Weights of a small GPT-style language model, trained from scratch on English Wikipedia.
Size: 15 layers, width 192, 2 heads of 96, vocabulary 1796, 7.14M parameters.
Architecture: LayerNorm before each block, learned positions, biases, tied embeddings.
Training: a variant of Muon for these matrices, 365M tokens.
MLP neurons of a small language model. Each row is named by its layer, matrix (up: input weights) and neuron, and shows model dimensions 32-159. Each number is 128 + 32 x the weight over its row's rms, rounded and kept within 0 to 255.
After each neuron's rows, "fires in" lists the words (lower case) most often at its 100 highest values on Wikipedia text that the model never trained on.

L7.up682 [166 143 119 152  74 135 113 104 109 126 128 123 124  88 143 122  98 124 133 172 169 140 127 117 114 141  83 130 139 111 132 119  87 116  64 156  70 114 161 156 164 165 122  58 119 135 145 201 186 143 170 100 177 161 157 137 187  90 126 151 133 147 125 110  89  88 128 120 124 118 177 105 124  91 139 125 131  40  93 115 152 101 135  76 136 155  94 109 104 137 154 165 153 105 137 185 103 142 138  82 141  38 148 122 169 170 140 179 144 121 112 129 110 183 154 192 148 199  93 125 191 135 166 129 141 120 122 148]
fires in: "of", "following", "these", "theatre", "their", "there"

L5.up8 [125 135  73  87  85 141 189  77 139  93 157  90 150  95 151 136 104 153 114  74 120 139 104 134 135 157 103 170 130 159 119 152 129 163 103  97 169 128 140 136 177 151 126 129 159 152 107 150 181 132  88 172 140 172 117 158 125 129 120  74 144 141 184 137 131 141 107 136 110 168 140 144  68 124 116 166 155 145 128 142  59 136 154 100 164  89 102  98  62 120  95  97 176  98 121 120 142 115  88 131  93 149 205 113  99 159 120 141 133 122 127 171 110 105 101  99 136  90 126 124 121  66 139 154 154 213 121 113]
fires in: "who", "also", "constituency", "later"

L2.up360 [131 153  93  75 116 168  78 145  88  87 131 110 109 152 147 143 127 147 133  92 134 169 100 109 190 116 131 136 124 114 134 156 119 128 119 117 156 106 113 131 159 125 125 157 134 170  76 106 199 111 174 122  94 113 132 142 132 106 139 101 135 128 128 121 115 131 110 180 156 151 147 149 121 135 107 144  89 124 129  70 142 166 102 199  98 203 128 158 170 140 134  81 118  81  71  71 129  88 139  84  87 124 102 128 137 149 123 165 112 118 148 150  82 159  60 137  98 180 136  90 212 134  76 100 160 162 105  60]
fires in: "no", "all", "e", "allowed", "us"

L6.up484 [181 135 100 131 105 136 159 133 140 132 133 144 100 126 199 182 158 136 139 149 124 157 158 119 137 121 156  52 123 175  10 121 153 135 108  76 121 150  91 164 149  99 124  89 157 104 117 113 124 200 170 146 148  91 161 226 116 126 149 128 156 109 115 123 119  89 144 140 183  76  97 118 113 119 171 154 131  99  67 130 183 156 150 113 127 171  98  96 136 106 149 109  97 137 162 120  74  84 146  35 112 129  96 130 189 103 167 115 158  83 125 133 153 140  85 126 136 157  82  87 125  93 168 181 138 145 109  92]
fires in: "had", "and", "has", "recognized", "stage", "career"

L2.up645 [165 163 166 167 152 130 102 148 129  95 166  54 131  94 166  80 116  93  72 129 188  75 101 133 113  97  82 139 113 148 111 154 100 150 153 166 136  55 138 185 157  87 136 144 118 107 129 145 131 140 137 112 132 131 109 166 152 201 127 157 121  83 105 125 155  72  77 128 102  84 127 196 131 123 120 153 106 136  64 183 156 197 148  64 130 208 130 146 116 212 142 158  80 160 130  86 149 171 145 139  98  84 149 145 127 146 132 107 170 133 172 164 139 114 143 162 170 111  82  73 159 101  85 156  96 121 115 137]
fires in: "each", "one", "very", "performed", "any", "every"

L6.up727 [106 161 129 146 109 146  99  80 101  82 176 139 126 134  98 161 113 185  96 116  76 130  67 108 124 137 134 176 139 150 143 107 144 108 125 125 154 167 195 117 105 123 138  95 167 136 156 179 158 136 103  92 119 134 143  85 126 162 161 135 124 206 101  79 151 140 155 138 143 104 128 137  71 126 116 145 153 120 105 150 178 154 155  89  88  82 122 105 119 151  97 156 169  93 139  71 117 135 161  85 215 122 118 169 213 157  68 101 155  90 121 119 166 144 105  66 167 119 123  72 103  90 103  87 133 130 162 106]
fires in: "his", "announced", "said", "held", "followed", "based"

L7.up465 [129 149 100 162  84 153 142  73  63 142 126 113 114 141 159 165  63 191 127 198 147 161  79  98 124 130 165 132 123 110 173 141 143 133 161  96 162 116  94 107 121 139 126  85 161 140 117 139 182 142  98 114 159 120  78 100 153 138 115 148  87 157  95  92 101  98 104 102 117 126 172 155 131 140 139 157 152 150 143  38 134  77 102 125 110 109 140 121 119  61 133 170 120  89 113 164 125  98 133  97 182 118 185 146 127 113 148 116 102 142 155 151 121 160 147 156 178 164 106 115 123 108  88 144 126  68 131 115]
fires in: "of", "al", "all", "alouettes"

L2.up307 [147 154 206 175 201 138 152 126 123 172 111  80 136 155 124  92 134 113 106  87 120  98  94 103  96 146 158  95 126 203 157 223 131 146 104 133  88  53  98 157  99 171 115 111 103 106 133 168  79  84  85 112 132 126 113  51  76  75 107 103 163 105 147 143 134  57  93 131 132 138 127 170 123 132 133  89  86 147  99 145 126 130 145  86 127 129 131 128 141 120 112 106 150 158 149 108  85 144 165 116  80  85 118 100  93 144 143  66 144 147 154 125 137  98 147 156 106 100 129 167 123 114 145  97 134 107 117 137]
fires in: "not", "some", "noted", "any", "notable"